python train.py --n_kv_head=3 --head_dim=64 --d_mlp=256 --norm="layernorm" --rope_fraction=1.0 --tie_embeddings=false --parallel_block=false --lr=0.00173 --lr_head=0.00519
MLP neurons of a small language model. Each row is named by its layer, matrix (gate and up: input weights; down: output weights) and neuron, and shows model dimensions 0-191. Each number is 128 + 24 x the weight over its row's rms, rounded and kept within 0 to 255. Numbers have three digits each. A neuron's up and down rows have the sign that makes its largest values positive.
After each neuron's rows, "fires after" lists the tokens most often just before its 100 highest values on Wikipedia text that the model never trained on; "fires before" lists the tokens most often just after its 100 highest values on Wikipedia text that the model never trained on.

L3.gate200:163171175129152133137094142088123097123144085130106115132191117113139119130130079121112140102143143117131153157134092139120096200180096123164126116115140132130140088099155106146116141128139139104077096172174085121105124143139146117113139107158119128099123127114128146123148112122098130114100131141136108125187096113144152115149129166140129145135099117159103107098119125154154104165132098137090154162135160124161122124127130087087125132096132160151129069160142131087135102117134110118152133142164103137146168098111106128156144127110149132119116101121133095125151153077143144085
L3.up200:134151186135129174169092123175112141133117147123122109112125132127119139161086144163103146131137134121146166123111120125150107117120135085164145100145113155153131145103110124134127161133120111117112125155115091133094146171114151098152175103111123106087128105094135151165126113126122087140107101130154153093155088116147114147138094160109108140123145155074155149138119072128148114154167156158122128145132184124103137109142116153122085156078084123126123100154090129159145121079149134108119166184160107144123142111151107114105136103143132168147119124091136099129145128165132161107
L3.down200:098119109148130080134135109141147140125126110159152134095100149177168150141104154150148120121122084141118147100080132108177116091104146106137177079145089134138121143121112150100156132118110118156117123089122134131115119125133142110132115175094106094161139090161137145145136096175181141098140127163104163139099132132204116131141107151118121096138154161120143125121074169110126172094151138122125104102136105092106139113152089146166094157126126138112143172159105126130109128130105149135130139111120137134139158127142148099084141169128116138126079135113139128135095088152104114148
fires after: " |", ";"
fires before: " |", ";", "N"

L14.gate29:134126118096109119161113122139110133157128133155143131111124137101148168122136117137106123102113108165134116137128139124118150127117116134140166138093100083116130065110146154149180139098126096132138118150148081140154141135142130142112118132177134166093134108073117152162074119133120127117125119104108144078117161151147088112086105106139102191126115126145134110125139110145111154139159130105152156207143161139111144133125114118095130110121145145189164117079127127117147117092065125109104107091145152118147169125118115096134130144114121129179158181139119105120143113173117138144
L14.up29:149133144130158081113139147118139192135121101128123150104108131134138093136093111136112137160119108153134127136084111125121097105095120125122118130074117150157120167136086099121129169116064097121102106148123144171160115168092120118142130121118131120127156157119136093130136133141155081101122158116148145142117106154139127150124164112166111124152162165118147185120114109114148129067117126144133123099124145144099131118107124164119145178106084099130161138142139121127131168156095055135105144112157119165146120152131153109122138124154155076100116155141138133104133143124097196131
L14.down29:116153124109118159154116116152113089127118131107109107182147143135104149127134106114080085122150137091148143134121151129117134135148155096136125137153102151132128134120153111125073088134206171146126149097124124096114157087140138132168123131107177085123131142139119126115163130115128113141139134128165121126150135121124130153149131123091164114117100135059143115133125156083119111169158103129154144106111097178172167115095138141115105115115135120079104090146126134136133095130186157140191125136126124106069151131135124150148122121101126166126113122100162148132119077118143122100
fires after: " |", ";"
fires before: " |", ".", ":", ";", "\n"

L5.gate125:097135107129101114128126105063095096146156151113132055110120132136119124158132116145117105086151130093132146105125122143110143141111172157073145155130111137132144130137145140110106133128203154102158153105104117172083142103175129139134163123125130100163158139133134156142136123136113148085144087096119113116102134148105119138129103115135096156110132102122094146148101165111099152129091178103136109149095138144126135103118136112119150126132113129135120161141136119095126177157088145103167096161138126117083106195101147134094167157098118141117092118118128120130127105124149100147
L5.up125:106103140141153107102128087139139125081122129129074128107121160160165162130093146136125142121089150113171142085146172095134150139140134150132154132123115111129125116114187121144142120118171136140106130092132161141151122132145148122116133168116107149121085133150118115128184131136114131129106163140097094213123138105107119149157134082120151168147120131129087164094145110124145116127099133083169129100089107137107145104138142120079103157113103134131160120146138146128114126072091136098179128126128129125111132132128137144146136081105129171144106073112090151141120102097143133149
L5.down125:133129133139124104149130096112113116124138157098117111125074131153113158097119104106112136136096076110127149096123128126163130108110159072110091110129155123130165095145143138131144148113123122090159119097103164133163148109131134109128138171120078117136146173142111108135157119152124136120177136096139123158151180099139136168183147123128086148125186133132134104135124121132130121124146155139153137092103107123097147086141172140121143141104076149157165128156132111142101106077095126118174130130140082130090086136112144109149124136143111180134125155134123098166159089122099140163
fires after: " 15", " 17", " 1960", " 16", "th", " 1950"
fires before: ",", ".", " and"

L12.gate91:106113073105126141118134127102088152087132124135109146105110127151149071092110142177119129165143107154156140147128186149140156150150138105113119139153176169108114143087091110175103114121101137153141090107100147135107147119138160135096135137110108109126149136154119093117108111131134156131133142121109141101172120111112113143152124159123153120136085159182108112149166142110097162137115152100102111092138153125144114154139119139098195123074131130129148116138143111153128095164140167148146100143135104105116108163085129142181134140119126115139108096134108168138152133094099090114
L12.up91:161079070103132125127154133098121161094147129148107172065101131126155122118095137188103111141091101160124110159114178159137148136117116109143117127127149148139116104125099131192138169113119132156145098134126113151126105132110122109128152145105090146122094157132093091134078141137151141127152146087097162108148161148122095136108124144135142134149097149178123097125140119114080158127132154131130108098168128124123137161111136165128152113104123124147142138085115119162120101150124148151117061128150133096138150150114141075140112140151142116175131107126088147116133135113088126112
L12.down91:141110118125065139135105165116124128105104170165131160164130120178152129169123129107128099117119121144098126171127135166141120146094081113129130124156148125153152095122171152135138135130143115148146136135145148120133152096127120117121147135107132155119099164084131124152103124140104115101113144086122192096134154134158142078097095117136100110123137105118119076117110159154128118108099133167126135106163122135116117103138111150132093120154137141147108108065147131110123146111111118109118108125166142135199133060173083050116109131131148140159136147121135128099127142152103139133
fires after: "\n", "ig", " Telugu", "po", "illi", " Tamil"
fires before: " ", " gig"

L2.gate58:142094136128106128137074124069148158158133149157149153085147110102153135184136146096118171113117098128114107155108122137120148138107109129123099111140121115156132128135139170178130139165127119141115107097100105144131137138128080115180126126186177192125091139102148145118102108155119102100142156103163110121126147187136126116142099129099159140142112124158133136138137105142146127114148140101089105133158113132098084144146096137142097160136121106159140124109134129144100176123098108142148137094145096176142087140143140152138129146159159107181146126123093127106120096129100151126
L2.up58:140105126112102128141085138085169106114145140169150140100143087089185105165132180111119168126141114099116110134150122137138131146106100155103145132146140135128158140111119128136125100164128141117098135090110150135107127131142097148174106109120155168139081129148140161146143108140120107158124137112168120153160138172127145111168097140099181124139100113145138129171125114157176114135169142097084126144139147127135097109113102146113119117134109096137132100142146101159110117154087123149186137147139123169152062157131111133157110172128143110130140081144106155104123106103118167108
L2.down58:125101156131116131126125108102108176149118166098146136090107161144093178148126080142150125137107113140126121160091115140095130131148147124121090109119117136125110105134152150168133166117135108160158091141114096125148145154112134107124121133186155144132171155083144102088107119166148112095145152105115119100102145147130095140085139127138086125118128145145105132097151134118099121109147122102136101104157079164106140181169152122172097158120167123150132141106096153121127175101156114126090127114133088140127130099121131141114143115137163132187125187118087098117160141150113119119
fires after: " |", "-", "\n", "==", " an"
fires before: " |", ":", " with", "\n"

L8.gate59:134159159163145171148068143118077117139120116086127117150171132123123126093128135128119116112134122107121145130183150157151116129162134100117135152161123155093112108117158133163131134153155187115083113145135122107119163098143145132112111124172142117135127139135151125082094127107121123084119131157136127158159130111155149144170137117107138096086122146152119092143101105154141099125136169128103146137087179088137132083160096122118153115123131134110126118175132178191119139132076154131123133083139103106073119101144134125135111105121129155149110137106172145143164124134140100121
L8.up59:151122161121159135178125116159131078115115090130133128119082097094089166118114132098088156103121134134103110160138124136144126088155120122143117098121134103113097130111137117113134111133129145183122128133164113124148135131145106095141095155172121131128102150146140111134131156093149142081122140159100162154170108149137110094149107089155128157152188169115124118160109105147116117132136128144149188148091113100104148131154157126132109130135139121146151177173070152140125123085107168142133118060132108153122158089132123091124108122116161097169128149131115112130137143151118159114
L8.down59:077091108147137145179118126134150084101140103129137134087093094123089145114158110117107159086108146148119120138123100144143113121186101108126093115098142109144102161123136126113143135110114134169161152111182090148148139095170140100145114142108125151140079147129154113151131146118130148116109157117102132140114122160125122136111094122145126201166180164106121129173118106156130104137108157127162213137132123126083146152113140152127131144141125124128143163138062139127111143081109140144150092119130135105109102098112132125117129138108148110129128156161116120145131091135133161134
fires after: " |", "---|---|---|---|"
fires before: "|", " |", "."

L6.gate162:080124102107093130150100097127138107130132174121134098120130158129119107090099120132171170146132151119102143109120148164124134128094119110123118150137152126137138179113143078071155100105100152111101087090120131146123114148109142132099170124135122108134167092125122145112135122094120123175104116123122147172138125165115097133183130140106162128112117143137153122144151121152125163124080169132138118178091169117131104098095092154141137126104088152143133126100104163155148128101105153150115124119149118146139097199148158110128135105150138173113071137140142152113093129129121095116
L6.up162:123092079110134081106135145089115162141150160096127107127160156157112116106180118104148167102138137140110091123158155143108131108112143146116142180151101174140096134121135113104134145142178131110129152083117136116125126076140162105134124152104132104107182117130124128102157130097141125123143123170126158131125145122114102094097137088135133095113114110165104155113149146131147116105118171075134112129127101175138120082107116101130127111129124152135157141147151148167098127181129125131134164085114124168152106125114167106139106168140148099145091125138154161088125111108122080151
L6.down162:106138137140120143069126106113118159158142171109102145125106146136156102112129108146120174155141131115163102116133119164122115108098130114114143129143159111102136170051143117064120125130116102123079127121122156150087101135133167118113168153134132124120173093067120105099121109121133105142101133139161117139123144124170102113141112120145120081161098102154177172113148111109129123137093153110123078138102100122115145114105126091113137126151115164175123117086141146128126129136092135114148100144167134122155154176173143134109151158140150114116122137160138142157145143100139097171
fires after: ".", "\n", " ", ")"
fires before: "\n", " ", " Party"

L14.gate188:146125159152063149145117091115167121134104123113161144091156119134181141148103166111132092150144135119125174161101093141146102118148104124115203098081166119134143094156145141157118163155121101096155130148103099148132122130117137089113123069139087152124114165143164140146122104126152139138128144144094095098144097144153151128108145166158155098073127092118124120128101125106109122160122142126138133122107138122162137150153151132130139117101119100104086116178104134154134140115105158116065133111114135125123155107103143129132121149163150138129151155119096148128136129116073148130
L14.up188:136137124154114160115165097117177113104101098132144142144179097116077148131138130151125116097136085109113118121134110133126143092108170124099163148153154137102143131088167073103111145162140132144131088123157154122100122106186139143108130086135144114109189142136140176091152147115163144149131120143139111149126121115128128125108116099145132034124118118153120166150074133097116090149121161122125090138151119139140107169110109098119146134094113125167108157157102113133132084137143142123147098134127138156130146107113151134139143152130107141097169138091110085127142119144134145140
L14.down188:117103105146091136090117137119098139119103174127133134175170140143087120134116124107141096161123139089096119140141140110126102154144143122122159126114153145128165122108147144107109149141123082128099132155128154118131098105116141138195114124087139120101170086150098129122158106127102091113136082124132090142150110084113066117124126127134163109145177185169144118148130111128123149116091145127132100170139110144156149145149127142153116122136072139155137133077121120139103101119121137152111165148175128111163157111132158120107149124141120152141130096179158140168103118165123079114
fires after: " |", ",", " ", "Y", "|", " United"
fires before: " |"

L13.gate214:128104149118125120137140120154120074126106097102170140130148105104189140134093095080139156116119174099128156131109073132148078119109105151110165118116106136131121124083170124126138173137138154112141099143147132137157176131118154139129116088169126100100140079162192115130127141094145149100128151109121125141144156134166150148108093161108162132105137117134112121159137130113164119092121145117116145131137130120122129108093107116098149140121130123151102110191147108146105160109090167128149146113105096121158111129113108174123099133148169110121172137094140135114155150093094142146
L13.up214:162132142113132102148156122098108092123115083126134094132165080112139150119127131117145098121092143125164149114149103132104135155108149164128146176123132164164123143123143102137121155139100143128165093097167117153158115131145135127056128091153102118100095135134124112118130116119177141100138136105154119144104149134134132127111113123149145159144137126130108119130145137141153122093150138147122140111132166168119064144099111190108174126111120140152100099178130093097110169176115149115088102138066131140111100131112120137110103152136144126128125146102130100146200131136089122168
L13.down214:090124106120106123134102155128144160101141101138098139184127145142046126116152132121147121121128143147132117127152155096120121165099157141164113133090189128129138117107123157116130087081127093145121134085161100158160099167160131136157098155133124143136129139119105112121143076121170141114133133041152113104142111119123122120116104144130129137191131153130112096109173109149086144149107144131162121148116143145128149103090097151127128139126122107161135171138115163097116156116121150178125115101125127139130150137133102094141125108127122113128072125126129135178107083145134122150
fires after: " |", "\n"
fires before: " |", ","

L14.gate109:171128166170151098139132192145100128123070133140119136122127130095119111175119114092131101131089119122119168143128105132132125109133109155138142106191134128135113144100149136151141126150145169136128130136132128106092149124155118140143125089153130120129137147122174128118149142122118095090137148116136120074131135113160134109112147103131108145084133117089135143160122087101101136128166126107155121077156127135159159166127139103136148094144149102143138075173126110100122192111138157104088175125116135117111087109131070123125094098128175101163170121133102124119130140130145116084
L14.up109:165104138141140129119131144130102108122077102142105117070122157131095150134124083145114095109149134117139138117129090118156111091092156119129166105140130128122159102118188092154119134117121111130144151141127149125138138144152134108092100115137139137132144149133158153145147113101138101153227109191116079103109122133159123099129133151172133125139136133140111164131110136142115153135127100133114119125133101119117161120162156115142128110144124135104134077136129096134096106134168156088114175151144143106100137082135109091088170132116130162085123152125060100125112098136116136155
L14.down109:137143094103129138164115113128077131108107084101117165125133140163148163115108090133123128098157145123123161100119127101087116178124134107084157102151147093135113126104130145154135099145135128138129154092123169094128115109149163123154110114089142133115144101113107096125157116106124115104117139161073081140148087147071085155107112100131166140154129179117133133187131158112157109128128114158124135155133156171117138130152171165175106108166100117144096104095148126147107145139137106150139182163122112090149153120115152146128104119124111158146129151132123119135152118123169130138
fires after: " |", "|"
fires before: " |"

L7.gate113:105112113127176107096041117124111138140131099125138140112140123115151135115161123114103110096152109140119127104121095126147113107115138128148120144128093135151113143112118112152123144144105127118111113142103127140112130176099154128128101105171147166136188073093127124092134122118138119090159148117147099182123075146166159154114118106146086117110118141170126144115134080125151123113098139140133178140122062122116096125136094132137095101111182170135147102114149134172157158151109147132123122099125112127180144148155154147113115130147184148144129156100101134149157110117137134159
L7.up113:124169175129166118123157150076113151123100133104133114120149130069141129098121123106140150134114121129124179160140147117121111113134104107147099163162148130117137119075116128099164171109127118129109102120153152159141177155095137112146168131138112131118131133100163101095097134129068102097094156146144072133134126106113152141165155143134129143099113088168123149125132176145154106122141152127146132104116129136104136139117135129169121159124107104145120172127145119079130174094101106066103142108131120118154115142127120171109126112135100138149127072137151148164112163119102163155
L7.down113:146119133136138119117141108136144147115113148118108155143133151117140093147125151122121108120147135130132120101117143085160133152140127120113160139127119144105131108148157141135118120121153134127118157123097101102138056127117130154125143141112161091168121134140113136124139093140140098169147083127057121133163151140163102152096147144112140101090093088098156118141111159122098148155133075118136090084101116137171158123137134144149184112129161151079130106148145151139151070117148157203116120153121117096145157157107138104134148144096169117102141138112113155108148136106112087064
fires after: " |", " ", "==", ";"
fires before: " |", "\n", " Candidate", "=="

L14.gate206:094121144145142140108125113126103090176076129137114131162144132125111128106087170122081152118088087128115176189125111124127125119107128107120141115161107167130097135142105107150161141149159117097126108134126115140162162129142065094149115113157113124101101114118175139165107120086108140088096088114106103119092111176129147167106125108117134095125098136093104099121105107130131133101128152123117151098165118143140102142166115118144147149124157101154105113124157144128112131126116116159150123149157080137123165196136122132119133116159123157142173106094147136145145149178126141144
L14.up206:137109154130143127117138162127146111157115123158109136136133127135102139148134145140099138121086087130102160211076088116133131134159108128136135106117086162119115106125126105177146128139112090130085100170140092165152143140122072113149092133147111120114111107087156116184113140091124126094121094105110122128114141138140109105119117086159111086132117143062103095120128090138110144145153116127108132106173079132154131143144150095132123150136165124162118139118121127119100132095130118149160131132159097166144162173155123132109153146154145127123176150147138128104149106172110152117
L14.down206:134121101101114090133120170151160168147180112134126113165106127105131105101175099128090086149143142137130101131125156128123121116142109130167123121100152112140124061115106148110120151112102117176129149114133124125093089130164114137108116154148132130098087142149127110142146159141129108126146130145150148139136128127149108033132100114124114151144146120143128131140135146149141128145115095137157104127137125115139078128125171099090107140118154119120105128137095170119160077095111163109153116147137168152135087134122144078102151120139113118127118126215115122166149158083114131156
fires after: " |", ".", " 20", ";"
fires before: " |", " m", ")", ";"

L9.gate251:096150108096107145185160106117132107132103136108141134154107142128127129136118115079162122115099117102126175110124096175128112111091162130097104127190134103126151101099126122102166160124137114093122164167129140133156103057137122087136125104133122164104096151111118124128086122161153149124137106134154158134163126090149136106083156134105096139144142102107119146152121077153136148081182146114145137150149155110113135171153141174113145120117127164131162121152117142118140158139166158094098128119131084116112104141131132140120101103167135098094107138104116128118124128177115134133
L9.up251:116205137119173162110113137108146124184135128162114094169156137090114091129145122086118118190134153094111149140122127094156144125136165060162145108201100109161133105110131163117124106114123116088087092131108134117078176130151117118134155155135139170132103125110117157121077122161147153105125127119124116142127123118140128133122165116123166113080113132129131132129138098109158131081143111150133135099118145121128110134137090124156113139103096162129119090109172136146103166097119152112120130115097084132093124168152121129116120132140120123125117155155120133145140141120114138142
L9.down251:120110129150077142142120115159111099139106150095092161113159172152130117152090121148177169144089119138156126112120111176131153165141119106089107141131123133100110118125089132111147152119159144157126127110136161100121123109133150085113169130097087158125109158108130119131130154119143143149132124148108145114134114125100100140099153083096105155142126154105151105109119110144093139173142116114131059140115129139174164174109137190094135136157100173139088094162105133158118155143136092117145105107137124124123108108128119155141151117093101166108069145164120118120114133137135108153
fires after: " |", "eri"
fires before: "|", "\n", "|---|"

L3.gate221:156143162154101107134151141132131092107052101145121142102172077114143118152115160098115118136116101140132143165103144083169102081136127112122161128119158134110115119132143113146167176133133108084122073164091152118138154139071160102093143087135135168137168128140121119132127127140114131096141102143155149124099167114128105131113159138147128102150109106179085131124084154121146134110120137143109111129132133126125142141159114141096130139116123132146140125120110115095144114151114115089088158116144137148152157109088106127099148131128094102080179100068105122158150129121130140131
L3.up221:129110132102135055125163134156154111119127126158143145088114077117100159125137142121119121102093077130095114150128133089134091095127095145128132114097125116155109129145131126155154203120094080078123126161157123167143122161113119096144117129135106145130131116114138125128149121145118120120135121129114152111127184171120104121094110069153126127135093150138124121114129117142110166141134089155150130128149099134089148150153155117101115161118125144191144121099105104103165158093121101149135133112169148139157186078101118118111151131131154091100166133125097117125100106141132148119
L3.down221:100107122103130132133114111142131161135228142113163117138073136146100129102135109157143160110125159121129118082145117190084153157105144133112114146129089112152118116129125110102131093087114137152146149106145099142139087149195116141192135153125106084125114122130157157139135124111145116147129147093106116116176099138121111101130080107113127148118153149080138106137172089128087128133130134113144142122133153114148130104078133092123123112147128101120114130137134141156135146080121145154151090135117109111106121139151137138156119137125163137159085170171144137103121144152105131129
fires after: " |", ";", ","
fires before: " |", ";", "N"

L13.gate137:113115155180148134106141112150112127121079130130100157122120106095123144168082156108094118106093097093109155153118108129162084132154158132160166115108122131113154166133175084113137160179092160135170117128146171121149130119118124094150123116144158134137130155127171082104099132131134094094171151117121118103125133121168108120096115135145135114123137127093190119118095109081137120144148104115141116109163100139125174159131124113105162112150132123101152091146145100136140130146112134136087126100150123121170169086102122101107143132147127130136165137116110123133102105172083110125
L13.up137:150156191128164165122133098128121108119127136116176130114135126103180134153164132108108138151116107117105120110103081117184122099156119120123134114129128153122147116101142164154111099165125144104189096151138139071128132116158142075123136057133145099163107155145161130140114112123123069116112144175112124107129156119166153161145123098136147085132120124144107120122102116099154108136110127130119150148147121101096126107150093095154094090136162098080156067139116137163166160139133123141103129128129121130104135126104116132103138153099145159096155154112120139123129098136119148119
L13.down137:138078093130104133114121148131106144148107129115149103165126151159108125116148164127135106131166128066113152135131129092092109138154155138142165138123106115144118166105141156120084144110099143148119120152128165133112076095132175119175113116084162122106157143138120097120124122112089071143149127113140122105139109086107086129102141127182148147166148133094152142113145118123152114154129164146108123157127147192118117111131165118111079116149137077144158135089115096160149130131176132170115167138138157131132167120125092123125139112121109095132096130126111136183123122130130108095
fires after: " |", "|"
fires before: " |"

L9.gate113:119161126122123157153166142103140138126138155146113118153109123159085129115092095101179149097115115100101143114108165140113146094100141085163130147170137104105159083163109090130180172137130112157139174112151080148155125088132145125112122139140116149146159144114116156127145126123199193150132104160085148129111126099129113093132122090123123111127116140087141117101132149159107134151124104098124121131151174110116123141119142175143143134120117180145140136107100136122124119114124103120159099100125113122122104123131100123188103099097127134103111189129147140124139125142159158107
L9.up113:138167131131135132111126156150148132141137096151093117108171158111117152152122089114153126123169137117090148156126077130134113053155145098153136141158120118112129123109131121160134134152141114142092131128151120112095116149153123095090158119116119116133092157088138191123108113190106099116142104162164124092135098136163123125102142109132108130082162102171140122101122116146170143114170133105121112145152144171104122148179110112159148137108106127128105097122117124082105133116152099099089144125108109135132143092159118103109080120142088119140116136089108096120160125155160152105
L9.down113:121091127107133163102148094119149149127118160123190153150163127115174101101117153114104165113098132157125101118113174129120185140138123133094156158122120119145126136125113129091098141092189136132181111134121132119061084152123120134150150118121148152103107137155143103130136100095135132142096112117098107153131115143092174125131148141112130121128140097124147132136163147119072110124099131111136123106108157137172142164103099166139143126114143104099175138098150104150114143113095107113141090099079162100144123159114126111157177133090099141141137112112128188135128121104132137116
fires after: ",", " |", ";"
fires before: "|", " the", " a", "\n"

L7.gate33:123138097111140137170117087143141137144143154134093152143150146172095169134168175082142148078122132146101148066146142169103138115112141094090127136153112120142113105102162142084160137115130133130099163106145107136095158107184118100113113167144118121159105129105098150135098151150157148059142154164091132085098103088126132141136123071137104119088112115102154134153126120164128141133095113143105134120127110136161122147130130104161105124141141155098121139106156110148125145133105108110146149106128112128148152098166152168137105142153160121149108151122145137137125118133120130183
L7.up33:113134162106105148168140070140138152114151127121140137147176169157125161110124080101148107143128083129133154102150131128109158083113154079126160132191122116124131100133111097087123124141157148116098139099134116094147139075154144088102140109127123110169124133151112119121127132070131148134139095138156104145137142174098116146151128104110155159141107128102120118127139139153108133133105160117140132122099165138127082116130097138202170146126105167117120135121085135119113128123104146111104135119089135119131116120145154163121112113142121163172095143122155153183160124155165159119
L7.down33:155084082173085144130105112118118133112138143147098102107092142149138182147130158163161138137165134136101072128090130182136132163134130161101144130072161146106085151089133096140152149093083103130154127120086140141104103141115140128129154144146118145131155102130138112152128163142103117141093142159114137128123144130121124134132124136156095133132147141133160162132108139138107137161118113170134096126103085125131172127110142154067060114116116131116166109109126101134081112113148135108105105143158171138148158129080127087150135127115168137128133137130106135145118132130136086160
fires after: " |", " 0", " —"
fires before: "|", "\n", " "

L3.gate2:136128094149117092139129109129132129103118143144120115106105131120165177108102082101131118096104137165137146106134124088139129100133151163093135161116131115156178071146136109141111096103140138117161177090149158108154163101140153134146091173100104111128144093151133165106182131148114141115163113159152127139132167130114097155086124120146158133123157085120097128104116165102126120147110133118160105138083123161167146120130153105120160151103153175154144108107104112128117101102102125122176099091157146144120110100111143161131171158158104118130136105121101138125112084113137160129
L3.up2:094140083187100102110101135098124099123079155107133113121125146127123127135121124144142145119104150122161138118165131112145124117117145131113150164131148138114168121156152146153119088110143177110111179121158157139121145071138128151134116141114131084141158129136178172094194097138138128117126076178122130154119125115133094173093130102118174120093132073149133108092151155110119114126121143076129099120096133131147134090151134144123138160103120151137112128086118139122135134113119117145187106106136117136105097135120149145165139146149153132128132069107118136104126075091147121136
L3.down2:137106113137119133142131113130157145119144098153128153091091129125152168080118133054084121149121121156094127132114149110127130086106134097109110106120131075146162090135128124124106094103132144123164136069128195107144170120154140109120136145109095141155103126176099123141178150133138185117140142102157105131118152116119160189139121139140115133107154123127096133115131176102157132119082159156141128104109095137147130142106157146126108116131092145106135115148110134140094121108106162118152118144144145126131096153099120172136158140142077134128124182131135136154101099134120173154
fires after: " in", ",", " In", " of"
fires before: ",", ".", " and", "\n", " to", ":"

L7.gate41:119167104118114134170123136122137115156168137122124168174122160078083178146153124107138094092141127096109135150124123171079146156164106111113139155174110127067157097131156152153122103173113119119147149144175131143125115116133140133141123126124094114112109120143133128143116150152130144094096143164118121126122105114117159066157127115115095134098105164092113143125135109185173098122104109123125146127157134149151121105159114101161105125139151125113114100136104116141135101111096138168102152093109123109133167107149132164128131144113114073128099118164155068128129156129098148118
L7.up41:148158107117145130148129127118130110133100140137088105149133147169129175138136113143111185081140128117109129105126130102107125157139122110147133110104135129175125093143132125146099134131156135131124198112120065148098123090129096150139098159148133157105151142126111148115123092156128143144138122165139119129132142089103120143127111155102120137155090098105070066100101133130119179133095123129109154108107142139130124129158120088092182161081119140126121115140141116101097180108135100131194109157154110151150097124185099141142135133123147118106147123134126152121174101113135163099
L7.down41:128165151159143138173167107143161120119160145097116131115156139122131116121127114117123109150122107134143172116140105148130092119123143137147134109120136173084142186137115114134156134186132173146115137165106109141161160123105112132097154114096105108125168123150137126087135131102128155120100103115130121140136133107137109133107158103097132109130151143070157113159163087112137078135111161131148142128119138090128132150102126156127099114137137093116124116159098140151111075099135142052115106126109124123081140102131111152203126084149114156118129142113173153116148126126093117070
fires after: " |", " from", ",", " to", " at", ";"
fires before: " |", ";", " to", " for"

L8.gate17:146128150120155104129141126060177130137122130132131101129129164101120125169150111112129081094112144142113137138125130156123168100103101096112151132195130096150111137144159138143164141140149107161110083151166152143125104118168109128108153154131080145081114134100099111153098148153175166120164134114098170174163115151111135152159131073117138115121123104107101124158152105141155105085136133115132142132115138132122159092108122122183160124116160111111138164132163135092146134107124112127097092115139126154105135128153138116146149105150158153111109134152101131188110136150151140134
L8.up17:098156116087114160170113130137088126144167116105160089144115144140118134129135119164087124150149103111142117116150117119139123132096145114151089147152076071116125119140177136131089119118119125131136172151145158107146139139094115123131114131170192123151094186091115183117101132138110109134108164118122076095110106136151108084097130182125097123094133116153119074129110162115151119087151126122149134146155123092117097148145135119156156162153128146119161097086111133111167118153112126129107127134117147100148124147150115131116139130147140151133135134137139142121123067160121172120
L8.down17:134131123105114119082127135105147092088116107142104137127130143114117114120091099110168147106133132135122145132134123166118115144170142106117173110134157136115163130107102134095133132159161122122105125112136103163125111119138159109142137125121092141120137099155084097123164096117162194161127115130113168139142126099133144161102157092126167122168138124137108118099106081176118106176144124132137138140095132144176172090044108165089129101148102143115091122167138126158119118135139171132175110136110100113139163155122145178099101135109161110130086122127125130132122112121115107154
fires after: ")", " "
fires before: "-", "\n"

L14.gate160:135096116129132085137142152142120127090089113149137123110104109153130156154125148106165120115108146115125134123147105128135134128109129100127120100102145114125170082180106149155084137113144163132144126063129157114173152099094171110111147154122097135108168115104118110120142111111131152174175164112148163135119152116132170128149103130169111139178091151096086141104100143145103165098108110121128099112131130156144137156155146137138132148143098126100178147127118103071116163118100154126163127112161145146103093098113168161107115137122147124117113101130100101131119093141089171150
L14.up160:090153108126156159092110085121125151112119101132133149110132165102170114119184115132097097164135086141148105105100141083108122129145134097138151182137098114144142131129171128104106159125132128138140141172111145107111129153128166120173096129141132147117088150107151155135112134120101082084128109131099113115139124121114139122139086092123126138121165139107187125151138177136113143131135139129130163126125125144103116138162158124111118103129131130142135153093152112115139122102063130080158126103146135136111152084132165124163167194136113148117110144074156125166126136147132131072
L14.down160:112104173143126099099111129137147104128131182170167140131112113119152176148099114100126111127171128134097118124129122131169143152088103113108166104108136129113155117162087128104097131143121142122125129075145116139129152124143085125143076149138155122166096144181119146125152155145173191115159123093117136156155167106132144105153117129116096105119051105156047121124144099134139153100116166110138117072130098151132156124102119127146136129140119114114088105142137115095119117154137103142119125119155128118135137104106140107094151117149108146118125146172127145130135098126146099151
fires after: " in", "In", " to", " In", " January"
fires before: ",", ".", " and"